{"n_layer": 16, "d_model": 192, "n_head": 2, "n_kv_head": 1, "head_dim": 64, "d_mlp": 768, "vocab_size": 8192, "activation": "swiglu", "norm": "rmsnorm", "norm_place": "pre", "norm_eps": 1e-06, "positions": "rope", "rope_base": 10000.0, "rope_fraction": 1.0, "qk_norm": true, "attn_scale": 0.125, "bias": "none", "tie_embeddings": true, "parallel_block": false, "init": "uniform", "init_std_qkv": 0.04, "init_std_o": 0.0, "init_std_up": 0.04, "init_std_down": 0.0, "optimizer": "adamw", "lr": 0.00327, "lr_mult_up": 0.667, "beta1": 0.9, "beta2": 0.99, "lr_head": 0.0102, "grad_clip": 0.5, "warmup_steps": 307, "schedule": "wsd", "decay_fraction": 0.698, "decay_shape": "linear", "final_lr_fraction": 0.05, "batch_tokens": 131072, "seq_len": 1024, "doc_mask": true, "train_tokens": 559400000, "steps": 4268, "dataset": "wikipedia_en"}
MLP neurons of a small language model. Each row is named by its layer, matrix (gate and up: input weights; down: output weights) and neuron, and shows model dimensions 64-191. Each number is 128 + 32 x the weight over its row's rms, rounded and kept within 0 to 255. Numbers have three digits each. A neuron's up and down rows have the sign that makes its largest values positive.
After each neuron's rows, "fires after" lists the tokens most often just before its 100 highest values on Wikipedia text that the model never trained on. A number after a token or word is its count.

L8.gate166:150168123126135102098099176097111119152083153087153138120079149066151104116132106111089131138147096139129099146147113178162177158102182127119164130179118094076085139126132133083177133102094142130163113168145114125136115179201160134092109175126232153123153114143103168136204114127150141141159078065133151168104146060098119108110112111138079179100158116140169114125185120130131099162070
L8.up166:131126039130149072167166145113104152121114216133148111093116178098169126111077071107204137100126087172150116136079153142029146114135085164130129088166101110183116141074146167122115157115163143060173141156166112126140138131088122200085162148151111117117150125124074175066076098089152162144154122117130092076091154106184173089157101184104156110172138073113101112085127115106126137069141
L8.down166:120107086111141096124178157061143133110101147149141154113120119180101137104186042133110164107136105123062160070129157117131122106185138115108148167084102108121123203035099091059125118109138132156143088141148104087128114091113143164139174127173154130111144104172069170087088119136134108104109142129114110079175148164153119101182083136171158144133146134143147107117113141136188106120120
fires after: "." 20, " 4" 15, " che" 6, " 3" 6, " cl" 5, "," 4

L13.gate673:147125145132153104139115099134104176173137073157103160080127151095120205125156118131096131120133118067111181118152100141176143132121112119138103117136143203098159146133092087181098191139159143055122156146133133131130097200105100146102155106058147127158105147177138147115113110130066127142098125042120155074061126143158128162131098101124069126137184114088105154120080128086167123081092
L13.up673:123182148133099132145097087121113152139113133142115123140134085155099105178166194142056124130091111102109160143078113146130114097159119103079104122061070145161073105097146126084136145139149093147166124084122109130169053144115061154094136058100050107150163174118084110102134144129092128158165187066087193099166098099175140169118139158187134128075113152121092095107105132102124057102095
L13.down673:086141152125129155096117125080156175139087130111135100170213098128121217152117173131159107127131176164151131112107118103099177090133138083101121114118069156120079125121112145096159182127159158206151096154070111112103097119117141181106079110147131173114163108103139106123121115152154138103186103149188208110130103139118153192121139170178108134075109144131094144109135117063132088123139
fires after: " |" 34, "=" 13, "}" 5, "-" 4

L11.gate84:132164113101152104146159089164137116111096150178136108175129104165126141095122214151087134192171141134119111143090131177066187095122114156126110126169137154063071141134151127105136077075137181108134117084148083081152108120161043140174085130187135140130062147094142114165166100173104100113143124096124101184103133094174153144180134136131130075131136150122131121123101119122151122108152
L11.up84:108154110130091105136119119131111144122131141165071183061090131083122142131146195104173177130107180121098112036109138088142092192145161100136120124176140123168132119128073077104175080116229111096141121167144119102135133116168139128113154114127148192135146242099145144193164118134171177122172132135103172123180088133110151123141092095132152165077146115126099136076103150133161156146135
L11.down84:080146116136185134127129128115153114189148168155153153081165156122131064097088103098104117126180202195170127114110124159083114122162163154157143095149152126165108137183133155131089151155183101149124158098120103124166125094140080108119151133097157138120101160137125111171108104091121171092167092191176136099103097170096100101103168075150113088143114167164095113135116131153068197151079
fires after: "." 18, "\n" 17, "," 16, " but" 13, " and" 11, " that" 10

L8.gate686:098181135044057154059098123181113115149090108166146188085173099128140145100115112165176110113148175122117110138140108126145089150158191087160153101136185147126141165135149132154112147069149098111085142170122076124133133087159098159140163137164079127117127121102093131131149157106100148191101155159108136136127142094101087115112094116126116168103141099072090108149112143141168110112126
L8.up686:140141123162118136159107145142145135126119117194173084074100182075147114121154179119093130133101116106146110079165139106074137169112153141165105155082139099085106142069117117140154132146164161133139134162141172068150084161138130150154093075122123134158086118102097165151038136127107107105083117127157080102124101100123125157175176134123131118131124075136187143123059148138133113148064
L8.down686:137093113111064075053151135131113129133168135137127172092197125160137197116135126182164124158157132111143128196150162134094147107132147096083163122168165152143139109119080128097097150101142116131095092093106049162136066088175128138099080126189137158130118135135155120143113105109180145112151135096099222169158161123108117071126192103229118172151177133100094151038164099162112142105131
fires after: "\n" 88

L12.gate629:123120137117153102108200117144078225124112124119066151163123105146150165095084127144126114129066097196110133124076141090140155129131154070106128156160052186135143090124110131122121151120090168128173073094149131107187132142085104101138129126087048111091107097178189168138192161139130133119140176166129105150128175148144152054120154140148095123110106085134162185145171130135078130134112
L12.up629:126160086048146137069167151083127109152188089100137086128151157137039135169144144161084113117139122136100071122153175115113113156114156151111144140089077133128093157101101122128127160107158097055114141125108157154112158179124196122175124118145105172058102086126118137096151166173114158109175106094088107126160095129149146127210049122076144081170146125102107150091181108102119128103127
L12.down629:116069135081090155067177144161115093124105121133117174102162164166090133110152127145104147124081118124106092135159117132084148178112138114179090144122098104126158090111125102185116131114102074126145122124160144085183100079176128134115107129109202136131245168106157126121159134149098118118111168126108161083096119133098088130138153087153097088089161091127146185113130130148165171135094
fires after: "," 32, "-" 14, "." 8, " the" 4, " \"" 4

L12.gate215:128159169162153108085145096160075107133167130105149163187154167168180112108125154135102172112125101121132176084164121153119102109123105117141182067127121162139097154146115060120132115102149175174160121107117169126137118157129093173147113184165111116175108165130167182117171095157098104126161191119123166124062158122164121166156080169163096136099144136187109197168141148108144128090097
L12.up215:073156126181171153149119124131171096100137103132125188136137116162145127112165111083098134116162146157116142068143136120166135146113149102100156081115124141134149103109127106134115129107150050138098131126072134148171052104102101074135138160135107105126123133084139149177094141112138114112098119139126081073146147159147119143133080082115084182089146147159109089100065074181119092136117
L12.down215:074115134130179172138157148066092133131150127158113109104141090166069096057115124116194162080106135156158104092143124158149094100130111105135130081155142162139109135103125142156152141152104056130127204115133157038118125099124153152126167117162110120086136100113121069119127133134196133112075155107106105119154123192119096154110140107142092163133123122172128145101082111097137145082132
fires after: "=" 57, "-" 8, " the" 5

L10.gate736:107101172144153104160100116179140104104060110167134223116119113153171158132100133148103121136154122096113137093148179151147136151059163115169115093147183144133102087133148209148134060112157094146117108105140094165135120151153146100151119109148108121136166095117115177080150136120156162139095184156104121108096142147166115120153146111173156110157130163162082149169141183146122104159098
L10.up736:122081147083153152120109116159114139161164149124068112112133119130161143121156168090116192142096112087126160103138186127162093103064124122099095149162110131180135144114148100086133135067156120141171106113104089100108088065185130125141149157200119148109107098169152166144118125149161102138199197184138105139133114160099115128096183052062171150127110090124144150171154117087139148096169
L10.down736:117103110136175112162082079108161187170085206142093147111119135140113141132104106132155104123145122110190100081139117117110112072107154104155168134121133139164189204110130103090141088168175096134091091109143086128122134050104119185120160128120051067123144140140164130107127101135123157143084193104146162158168150103077116155129166063084181161163095102115087163162119084085106152146138
fires after: "-" 74, "=" 5, "\n" 4

L13.gate400:105119135100086141055097107137123132122122126114159125122093172122149144116161154083156137092128100116135156078177142160118095063131104105144050144113136147158110108109112157146193128118191087181104146132165193085109148107172122128090134100177118173080077187184105138195097150118119101097127107155083084171129066223156114089124163127160103126095126163171116165194095113129138146150073
L13.up400:135141091078132155137107176087135098144144149102120091189101144149077143082135117169134192142175095144145159166135140134117180072164152143092088059135141114132091117144137121129119072122109185148070087177113150150103117139134141158072155130087130110050151201103117178095196102177147137120075136136121117153130141125120125140130106127161139125164146164232111125192145119121078157106111
L13.down400:185164165129148058167141181106077129153088152077124127141098116113142112124097125143148145129123107167142095157116129061084196102143176150129086081102170103144166128230144178091131180179091154134086103148155190183125124155133124155103116114142148109106162141117148181135126161136119149102114107101074074141157204103130098119150073121152181077138121158142091101171131121138126145126162
fires after: "  " 27, "u" 15, "\n" 14, " Tamil" 4, " million" 4

L11.gate563:123208124143142156140136108093092112107162161110099169170121114192125127123109080103108093098080145102093143176145111115182091095086112153146192129089176101146129111130142108096079101114141078103095112070169117118131112164116141093176117133144126117175087140141069113139141055132115099126093112099118105128156162120071126126094158074115128145102160125207116152071148087127124097081162
L11.up563:088120168130097141126182064111130095063124197106115076178103131088154154137147085101147119130080112134084120175166160149145114132102103139178110150142099152126137213127115085117116088180157139170189175126126157103129136132175148127154075056136091169160119132110082084129127161177111154200137136119125093138155136146141151132133191078143104122131139090121107149123102146147097103119098
L11.down563:093146139135127045157122097161118100119148118067129117154131137131139128135134119130091098166121184089132121136166073098062136192129167078127138127146161185104127108172152151069142104144060121158072118180117130140124129124135099150126161135142088165070093122150138118208104095179146116154097128148076089182113129144147112131132098147151218156093082143190150131126139152125124110157176
fires after: " was" 14, " became" 12, " is" 11, " as" 11, " a" 6

L10.gate713:106121102146091128142151139188135097092106080133094143117156115103125128076078146152154137137085060103133106109142129182129135118126180103168092153099120118096122108100160101135113093108113110175109138101126171127198080130161107111115101172168153173135084137141155150121089175120165068095101134123111133120148179138145108121149155140130125164205117116189113103196117109114163089121105
L10.up713:113144133117141115130083075110148089151195168154103082186126025098113147101122122069055101168165120091159138128147106159183128106130147162170126142167088106169075140107145107074146161116108152131140107086143089137131150120101169145141119161235105110112111141093159115073119109102106129108108117125126102134148127168123133072125178103105186093137183113151140135147121087138143186222146
L10.down713:099147111104094086119058175142151173151144097053066131150148144151167151174125171133133060104098129165153096149116080131129166136126156125114110114128147144119172084140140066119135095143117162156100074109133119150157124131140145155079103142135135175142221158093198134124035140132143152089084100132140130131118109103160112120130113129132115108114157000136141176143113114092122116101120
fires after: "-" 99

L12.gate632:150076132126080168151166100117136156171150115149156127135113193066147103117084146090159078096147131105121125098177069131094120127107081193138097160090164103113155173073138075143119075106107159143142130111140108136166112072015134084109127151126135158187202132135167215096140111144138118103097143108155147171123158101121131105164111198154119165169113065166088133125051139127135158143068
L12.up632:150166176116107163158116175135146202171073114116115098165131059081127114143134113141152194088160175060104069103144070153099171115093134141108148093117146094145156051176107132121137093146100184129124147151171117161111145096103157057126117093138092124145126093129120148073137080073134054111106118087091126188108139135142119079095157110114135132160146132145134068152151113177137116130104
L12.down632:147065120154102132132145168144052132119186158116138090123172066212160103056150138175153078139118181113108151154094063153098147175090146130133103181116158097129144151132114051108078099175111158161161160124152129160135137083076113135171143130135150154104188100082122184136183131121160110082172098118133161166157160105109158092165140148074109113145123066151152106113134187156093133119108
fires after: "=" 35, " =" 15, " micro" 9, " has" 4

L10.gate12:151145144153078125128142102145142113166165132116165126146104089056104116171161186081131166093198141139105100171148143127105112133090148111123002124163213111155090126115057101169135135030114136156164132119120075130119093123119124102174152130164185091077128151128150138135146153178116136182148129133091164120102129131108127124127149132137147169148123092112118101153148118163176149099076
L10.up12:171100144135093195139054138087105145096112165136163111127132128135159173122134166117140136122126141138123103147141135139179152163098070121058173100101162090134108088112121171064118050113099137174135170156105153097140125154121143215149141137179158080086102113145147069133100145078151148128088078083120127096108089130131114138175135140135117133121178132143158161071134153125169132164117
L10.down12:161110131144121103081114133156087118137137131067112149085117135125145097101147106166144163112144070142158072156143108136142144133122169094129158117091062132107096164139152162078205121131213086156130159156122090152119136185100128166143162136123085144099141161200145118091133076162096183113139045121141207074116111137079143149161120156077139189081126116094142173123142195063060121134142
fires after: " |" 30, " was" 13, "=" 12, "\n" 6, "le" 4

L8.gate22:080145175108154128083111113089114144076161090104190143117135094141104161135067088111144101134128191113154127060111114122122112155105176128119164085104128197109137135118109070174141054170161126146128081109119172135076119079094111080147161126172123134110076102153129101097129164147116116081133115130098184128118151119151145119156093191133140118135165144159176138124107149169109175200129
L8.up22:102110084112129084138153093151128088101059133116117106065055164091165178151192144087154134194119125115161125144101087139121153095082103196126162189087097126088105164044155138119098149167156162123118199118138102080114140130116150077119131168076167047116059116104096166162139130114144120151102129164060136092156120143188107190162102142126113111086127092054126105059112118141122166130112
L8.down22:199134133114109142084146139166075110135142159079180129124184102151112117110126099112184099063144086131144112111084128214085094083102153080106130037150140123140117130111158099088117183167117092215133097121121087151157123152129146100114132111156122160098190112102078147123140122141172110107106191095083145175103165084117154084127163139150088166131159138186101177075140158160119094137089
fires after: " \"" 22, "\n\n" 20, " (" 19, "\n" 12, "-" 6

L8.gate313:166097107151160098099073107159105154179169114133178119045161155074162117108110197119133109085172113162149113168167079159076077156082099113190157127137072217168166115141125101154115202116117117121130140153116111160105140082105147091164127121163158202170148110159194139121133142065144158128073118180077157142149127121145139071124164098091171142134150123192156142149122100112084078099150
L8.up313:180110134145124156119117165142177109088127154099183134078130174151183153092107188204148070118199149158107095073126091172124177208139167129120112127099127145123110101164068111123116116140036130085144163131102111163127155107082084121121125092151091122079140082163130128129136079138115083123132109153113090150095133163196137095132113170159130124125093163072176069146144077085098112153152
L8.down313:127141162139150121129119098139144121184111083158128106120076143162147175129118132153117197143099136103123119122137192075120071149149049086135146103145111152161062113139106029117097160073106129122085146118103116117121151148153168124107159147167112177100131106164160158110114120117174164171116147144111157130124144081096116087100144117153098091126082215127128122127129098142146232149089
fires after: "  " 28, "ps" 7, ":" 6, " b" 5, " h" 4, "°" 4

L11.gate419:127195110153137116094150127163044064113173140116119068117131137107119166151061163060084129149137110128151170147054107108101087133130136083094135112088186120073116180095088125134112160118144180113115093062076149085124142171047156114111105110096095143165093128118134151093164116180199095114123084131109105130142126085167090138119135146129121152127140067178070173112114130088167158118129
L11.up419:190128105118098199135191104115140145092158108172090053089173132108115116094132102141148108169148114132153140139093149127105093101144094120114068153050111111076112102113128155153104173106095105163120143154188113119099106137167162092102141145169074164151154144172130156116080146160082135053095152116178157150152191162126048111155127151176161152186142097170087094123120090083153101144127
L11.down419:142110157149095147167174144180080097103139157127117133132194177158112130099120148123131152128077124159119162168123095116098112126151077112123123122075145096051128076162079119199141097105073067144100193106179158071153134140068150193121151141114135164109148121057132106123160051090161124100091116144095149126115118157170111144141112177191118141119110120135145147122134133158178142123109
fires after: "=" 55, " =" 7, "aru" 6

L10.gate519:140163154100103123088113123125141108126141092104106207181124123126170137117112131103116120145152123077152074070141198131104140101126064120067116097155145161169075105119189167160131139098148082052098098180113136092105103154127096174133137116156145124063109111161137121133137142149095064126119106066071138088132107119182110169059099111182131121086111087148084138141112139102087100096132
L10.up519:125111116095148121131140099174162058129159111138140160072111141173174141067170142136109118157165146137116114146098162189104138121160132082079134080160152112134154181123159138081128147099153120120172080124150183151100108105130086095132098135148163035137124143152158144111134167138149105133058131048124146141145143145105105159178132089193104110095134083138124151170157087136172165164108
L10.down519:118113137108153182163073116089170141152140170130135127147142138050144124147112161117153134141100153109165089143083133071108117083156097121082076075066164198097112141112123157146114137115122092097149140149072090171142053171128165153135075099131108121068124041181121109137129123132144082133080110134133132122120109174154095143088130135134112109072113156178116137148086153087110110095135
fires after: "." 38, "=" 26, "ck" 5

L10.gate420:131175116112147215095103128157153101111152139124107116121117156082116139075072131085105142143166140136148150047123140164110140116131179094139080152103137170113097063096109113148132154106141094147171085081100142098183137148100179080109151150143109169117123169154122202123137054145123184146111167070122158131119150090107102143120090182142159107123068096096124089085109167123135137146053
L10.up420:134083140112178116154145146132125149196089156160101158085083094119142085148144125123096099087080122158163169154119106118083187104154149190171118103151099156164108060187125094119123105086154098135154157124198118132118100065127146090143080096121070127078106118116147149130126099152193086138065143131145071131085166113191103138187136120104138144152154183134135154073184109177163157121107
L10.down420:101166136107151140153146132081083129107120162163132195101088082185127095101058126133143149118099148121158139107104064129153160145124123153146170108110045129103082155165146222119152092160121093116106122051104079200126106107153102124139095127122174123120184162122130132143158114121072144139168076111117142117145124078084141086131156108148208157121150126140145115140110145131124202099129
fires after: " the" 32, "\n" 16, "  " 7, " of" 5, "|" 5, " (" 4

L10.gate716:142148116163116145151059136086199125127154166118163150119085081133094074103110168163089116118185098096096167114112177130161107175117149113166148049174113140061079077121174129150147112138109132135176169079109162127105158114155131121147097113132137130091107080138130200140094114148083154075189170089125094068110131102148147076116116162153134150125200133151091127126159112138127194117117
L10.up716:128117169149126149187213157150096064186155144149089092158163184136099096126135099137099099096140101113099108157150118141120112084037149112136056168165156092112102049119148095084082094070152126145054145121077138092116100209095176171111156129110133132123133130122134101105152108120120154120116134158116125079094116151092135148086196164140067104168149147085087094128134122153182167128115
L10.down716:116152096167168181140160113136090127129169156144106113134125115164065146030148123045093141143112164134087144089135177146110143160118128085126053157132180139129130140109111119148125078118151117073103140088125104186082072144124149140152057097080143117109175213102100146106113090056109178170125098173123110132153079111131076123139142069160093122128125111117167149153118144158191123132091
fires after: "|" 22, "\n" 17, " |" 14, " was" 12, " I" 4

L10.gate295:117154152116117137144028109175138153151043097126148163096162163107119168134130142100200177193154093148167089169214137162172145127131127114114106097121112184086123175093170149108119067137113121094128136145168123146166122128161111141110165150178148079149104166180154095147160094132109193115138120110092101154173079112085150111101087183141119182220164095171107164127127061105112101108145
L10.up295:126131115086180111161131060159110172080112159114082108129084141145107155137117102069128128171133077124173143107111080132109105077069087117092109143125158144156140124167172140095081152086114116109196127118171155150070168130129134173109127176167139151119108097094135157161159108082107097128147133157104153162144143144153126113161118097162137181111159100138146111112070082153094151167133
L10.down295:148163135100164123081088120174118152125103188117173184125129085092151145148154126114158111103131047153155094145096111123170157094118086090151091140132139114121119150152127104085092111054161138156132118131138106082125126131155159089104123157123103147100146119104139196156117140154090120122181132123147154110148190131124176099121166166149137143088213116165118107119121139137114163152128
fires after: "-" 36, " on" 9, " (" 6, "On" 5, " On" 4

L7.gate583:134115148180167120091087114125086104123076104166216167092105156175195160098138149089110117176101092114113143135104126180149124178095135127141121117108211139165131083133098140124136152077109186148148153151139146131113157138031114139110081166158167132175143113123207144162122130074145115068106142158148148063136124148149139116165172133225104122137128118137147115132072114113095105133077
L7.up583:086125131211178111139106133124077129168169102129157165147152171164139094160110128124150040085142167134129093149186132134137152111123140185101117170123173114161138132123119124147119091102108106143080125104147089077158147121156188118083102113111129141108089116091138126120184072140141143079177124119163136094116100135096158094139165177140081122149156160095124098090106121142097062121106
L7.down583:134139107144170159127158140148125139213191142117150127136123125113096049119064142135135083086118098156079078138131118185109155134146111104086120125085132063135091121127068154139119142187085079148071127139134129132149195170152160144106095094105116176093138090133083156106148079139171103104155081085116132041128115097093163105118209155100114128135102156155121129139146128122131095170168
fires after: ":" 13, "-" 13, " h" 9, "/" 8, "tt" 7

L5.gate499:146102143123138131176129147118092158171169077142129142191113102137156148098160103120151157122115125135077162149111158197138099092125153110086114115185071177126174163086072103120080123133162201149131146141140131122107214180127168168115147070084100146164139130089130089093125067155061120190122203088118132119075101122111171150124096100147085145090181150135094118101120078108134175126110
L5.up499:113146123168135164145164090093165139150140163138105075147149103078178140132142194113105049152144187107130103167073077090156148116126178091109122139110132149137110116136131128102199142162106130156099134187133160066102086086070127149132200154122138176106038115125154196182118152160155151103171100097101148115163192081081101141132076131080095146154118086140150172150165148153132166093111
L5.down499:139156128175108172137115072102138110160133146124132133151127172143123078074155154115132159147140178098084158127115159228166128093187169135085160128133111169065171160110110134107125109068138118098116161124126131148124179152103129103155099126073022134142138146090108096092113069121095146137160113110138152099105112091130161165113067105150145160108125149115171189138143105044148173134064
fires after: "\n\n" 85, "\n" 6

L10.gate739:156101080115122075163162153102119131119172156173130146137090099115188108130172166116077182127133148119049133103132150148114117118135097188150112142151173149130018160164114074115081110102127102135163129090082125169134095182123115083059102153157103164132120181092100140162160053118152164104108106116099087073096089076119160119141139114118081099097169152143114151163149184089187184117129
L10.up739:121101136080161153093138143089144165107140146164123166131164105182136192118099077204148114144143141057101160131062104107089130124131166090117116132160194128097156117171091130090112139106144069125117147119169140098176117076134180123162105104127090082152128126041060100151097142112175181160122108072138144099104162128150091128109196165109075145146125153132116088096085078169189109044156
L10.down739:104121116094155168158085108167129054148079106115104110091136169118115209106131128128116119160206141117196145107109139233089172185142185163092093136132137171166128152112110103131143141077123156120125150071156130150099163126119080112156181164145119169054157127099104197115134111069187137091138144117132170072122099107127132110124125167119105206090087136123105090133143138091082142140112
fires after: " the" 52, " The" 20, "The" 9, " He" 4

L12.gate171:120132094149133131131129194110128173103135168144105096152113088165129144137105131107090194094101147135083092122112097155115070126157130111129142124145118095092138175114108136104189146122139163142211136098129160125133189121092131138091123170074148138086141144039171087175184178168089183110187069144165137114172115158158155104228101104096124142133113096148130127127108146169110185157123
L12.up171:137124125151124089141199155115101094158121092138141175192124126143108212149077120152206105143115112163135122132154068101128104164084111102126164113155141120126164160124159088137176140174133101163102156159112150136191126134138119126196128096109183147057085145031092104136092110094133107177115119168111128103059185116173136089115103150146121123086122110130086053106114148104139148087149
L12.down171:175116181123103074124116159079091154108114144157144109121119104154176088136132125144060180159107119161129095133144115228162140060111136144135137144159131068105087154119068139138127129112088216137122100107112071126047145176123103133148131140038122095161149102072153151093134145178084094091102095181144133133155105103162163112166061132130129107155153115112167158122072147146126152139109
fires after: " |" 35, "ist" 10, "ologist" 8, " actress" 5

L12.gate377:112183156134120130154104115136111139132155147097130178091044153188148096060177114127136164125109132217075115154147110147133136159096180178166151135116108144125119087134076125099089131135139139109166113104110106114125130110128141133107149162129146111075098051058151122156116114123126112125130186124075113155107116136113149118130132156112162157090165092147180179090172142120150114084077
L12.up377:133117096052163118117122086139095145177115132098049083130047161090169129078096079112106156175132138135126119112121162166052107157147140109133126120125121128121152147176108108148165140112099093024131118109168104110161078106130125126095132137195083070053102167088115067149128160088119090165177145084098181110122085136111162108060124164106125157085130127089097135093159157074093143121165
L12.down377:068106140099144147157159103142149027178128120135167139115109155197095131175186177101097090082116117128089123124129079094182144086130150143130114136187108126108111089088107099126126097199176160154111141068114118162080133128161090113153123100079177147085209149151144146110123127134127161136130165142180114105141125127144158157146108081141101153144107059155126133112125138116120076169155
fires after: "." 18, " The" 17, " the" 14, "The" 6, "," 4

L12.gate396:086100128156106107185106105117124141127089126148132062098097105114170161148135125100149067215158166110081127122136132139102115143097100102134216143167103097112174146157127089124168078138161077100132156077125118104138141165103120115164138098122153152108132137093121120173141097071198116121184126149160198050185088077146149128198088123143156156142110119116148177126077101139140136128124
L12.up396:098174117131113141136090177102169074146186125081177076167123168111181136114107132175155123118101121131119150111138121124129133118153150159105119115061126082101170145126122090131184141059120039113125150111123141107126108143132130089184126117160115142143117035142123130133181139143091154139107154128113108155126128170124077154122068139145138183141126100085116199089132077056174117113162
L12.down396:147116089167157075134113133125128105129109060118202107106155173092094122165135139136135169152155088168095146154126049103130126148094147076118133171136114106063115100172122099167136139153155119114107167138109148110137145105130169091105146156140140162136153129112160132128125090099164162163111071081105081073075131114135114102187038166202157099128131080138104126114145156115079129065129
fires after: "=" 44, " =" 31

L11.gate221:078176197130145117127162180121132142157139123149112178128101145098153137140114088161187164140156115131090163165178181171156105081138085081166153100157072174131128126120112097113081102071148171136088097068060058173113161100093138122098106058163092084170048152128134136103175112122100125138131126080157154095123188063150126072074107110161105090150148117075076150149134105102191084079135
L11.up221:108106162108126097108139177139155145097136182133128150112137184117149096118127157118185126176166132160090201061125136103025128135131110164080146071092146175090140098110139130152116164113166161100152121134170104128118135112165129126135134150113146132130146159080070176182121100138119103137187169208204183143102016182150159096106151125181062083126096127131149121113136122194135116147143
L11.down221:166086124137091090122112141119152137128122128192079164124121130113093134092164161107132073172131144105121160127098098108084104117130143140120152129075114091155160147131143177075132126139127104125150136085134133136115083095139111114108189200143129127159089123135121147113050115115155141048148036148114140115102083146095104193137129139143112108193144198085084083068178105203099149176160
fires after: "\n" 43, " as" 6, " when" 6, "." 6, "," 5

L13.gate93:142127113131174124141098066053081161101119083107171148138109138143145076153123162108065183146173133081150119160190138185147137130142106156081157194175117101087152168105130134126148149138099182187153124091133134132147148172109140085138142176103132134126125119063160145074106210157137106163131161148168147088152120069137090117159142134147107158146142116125173167177121116084158108181107
L13.up93:130092080153183083148107108170142162127112111088112113180129135111118086150114132131177159109075156201140074135154118112126153082107090108146169104149089153112121147099127113142140084112095173099099172085127167136110131066110131194123089132160090151112120191118113115124094110148098149124140118123115127150130174186104162109115095208162154049154115079104104124131107203102087136083159
L13.down93:115066093132086112167098135120155136069084133137183096127032162157166098153129123090060146132091091113117189108118156114184118122134153179098153135106138191141083122092081140102166069085144141103147159152117090137113125135089112148125122176081063085156158123123133077077087139165077160106146173105102121155086105128159152167155161129097092129128107135129131121176123094119157127117175
fires after: "." 93, " |" 4

L12.gate264:103149137148115096139118122147084055125172122095100143097164100122151127087144135143079162143138069176108159169099123094138072133083151127160103140135181103087041133114152152093146105076123161153162147131095124154121105169070131114165165170126116131106121148170185152110085074105099058106142148109158161176107144106124131157083156173153163078134151110128195124191168101127069180065130
L12.up264:140147158083106135141095127136115111084127135089108105124077186094139127060132174092081122095174112165096094074123149138161136131087092136135147113129122113095145097153211144068162152161102136115140101180143140136129188104125191069148102140134155087151134136146175103173127146135164063081140097078117098096143096163089089133178126170128135106151164137118092140122151128138136211152180
L12.down264:177112139141101093132145062104151123106166098139080181148133135075084146105142136109142132167055156077104138063197160138101110140141123115112101117090156156048088110128090086142132085122149114154176099174093092202137116139141179068146110131160140142105126088125063126096112174116061101146109092103097156090126118066110132136116132126104124115132127143137108104115132181076127172102109
fires after: "\n" 31, "\n\n" 20, "|" 7, "=" 5

L10.gate538:062083097120179148144101119132134076148146094132128164136114169087155131054175130127119055115141085140139162120077177159118115062103099130114140114171136118157113161109135125085168137157044164105116096138101114104139091141141121145131108125170127113145083126124095170144172028202106112098084101091091168099114114078087084167129198108149100202142153060184081189086197057128123173157134
L10.up538:162086113128145120137128122148111146150123170106145186140188149125154181073111144059103156162131101108159124172126099144103191128148070159087078105185154104147145158153152121180129119136139163103186069089171061108156093117119132151171105081151082145169133108177206126117175147174187058119185171112149150158137131130127086118201143155158151131197140131142171101089169130148184159101136
L10.down538:106122140090145177133110131138047074170167159126159159196117118112118145083143117148163162102148154102077141141095146068143121094117072109119093115123146145121100140102113151126095109158140180076119131117158083152159168131147186141115163073113161115098137132133158128136121087168136134150151129143158149105123077198107108175107141121155115189125152118138111168131111132141137127063184
fires after: "=" 30, "." 28, ")" 10, "\n" 6, " Ji" 5

L10.gate249:112195098116112130119162043175102131128152192145098097169129093107161146138154215120070154131127129150150135094099081135089139152092126107088112154119114128157186110128105140145161116128120093159115125113126177181180176144083118139156146159110151129159087166159132126073159130140109133077128180142128141124143120057176136118159061141117158152109167124149132210115112131088122167196140
L10.up249:149107145117118169110074148128123141121155167082094157084117123169131090145092114177148157135109114044166146121114159189093092079146115114146102121144096142108191177121116074129142132148139115095069080166184158144138109120085121099040115148135101092102138142075143119119125187148125162115104162150135165148085106109120107115096141102083116133129124153104110176110098103107112112123073
L10.down249:099152120098121042118132053129133162102172170095138102132132164129129168104136200138097173176154119159111147121140075069140113150112118143152122097144136138148177162142129194145096125145135135155118186154072141109151115106136197150171086189112156148115058147184131091110121087128112094114145111179073107092182117100152124152162126134158102087110146107121138152104128155151135120115222
fires after: " the" 58, "s" 9, " his" 8, "=" 5

L2.gate560:199121105183138139098106109108162088167148139115105128123130103127108119191115041131081146147102106200074177093101147138137127118117114036130131112107160128114116121167129181083173117094104112113156069124150102177091177102130174138130129157108174151090148143155096203185193139159143140148130104094124106162084169096155068121114112119112165132168095124083090176148135161169150104143132
L2.up560:083177133087099103130160154161100146114167093154168110166055130086096067127106140121145101215130137109125154149144153128096167171110142147114134147095083076077146122111178146103133143094105074167108130141124190126104116157151153136147183130114218122167112093146127097110131123180039177123101153155144114101175113106127175169078197154192149130137112148125153151144126141133160156091112
L2.down560:158144126115094066104175176080102186118160131167116147133089197120141128110128128128117092159075150125160160164091073163060150126176106094093094109134140114047128122094130093128098128146102092090100154186078195122160107143219156115163176195117107115075138110110120108125125129140147140117135116099106120129171130135136102101163137120139136141092130155175165172054090110184164108129136
fires after: "," 25, " is" 8, " in" 7, " and" 6, " as" 6, " of" 5

L12.gate192:135161150145132114189142190168047156160124110124171142089122101133118114145144125125149149116155137124140143149110122136128162061152094077152135113189108185140119200120109104102134136105101120167083145173120139121085138121067115126139091085120105150029155113084087144033166154111119113178119119146120118191096097155148169178174125124150099141148161122209146087121091119114151086073138
L12.up192:115131136124134168071138138239128161119134155157141153166131183097138135139084154144114070159138134128187084125118078130126136104107155096170107081176165123162074089126200159118173158107138111101089085128072170088149127123144105129184162127062110177094112131129076091137129139122133091119098140052110085118144128085086096153192122107083128162158083159112101167188130070130135119114140
L12.down192:194115173160158077107077081143109145105104120115143169127127117094132123159119130183124123149160145167130129150127096110116084208161129132123105094120176147102175105111104137130142118132152120052096160101026135112136155189176153108119167085058151111166070122208146121125107084096115150135070116088095125075126070141083111123147112155119158159098124130139142178165140123109131160165124
fires after: "\n" 28, " =" 19, ")" 7, "=" 5, "s" 4, " |" 4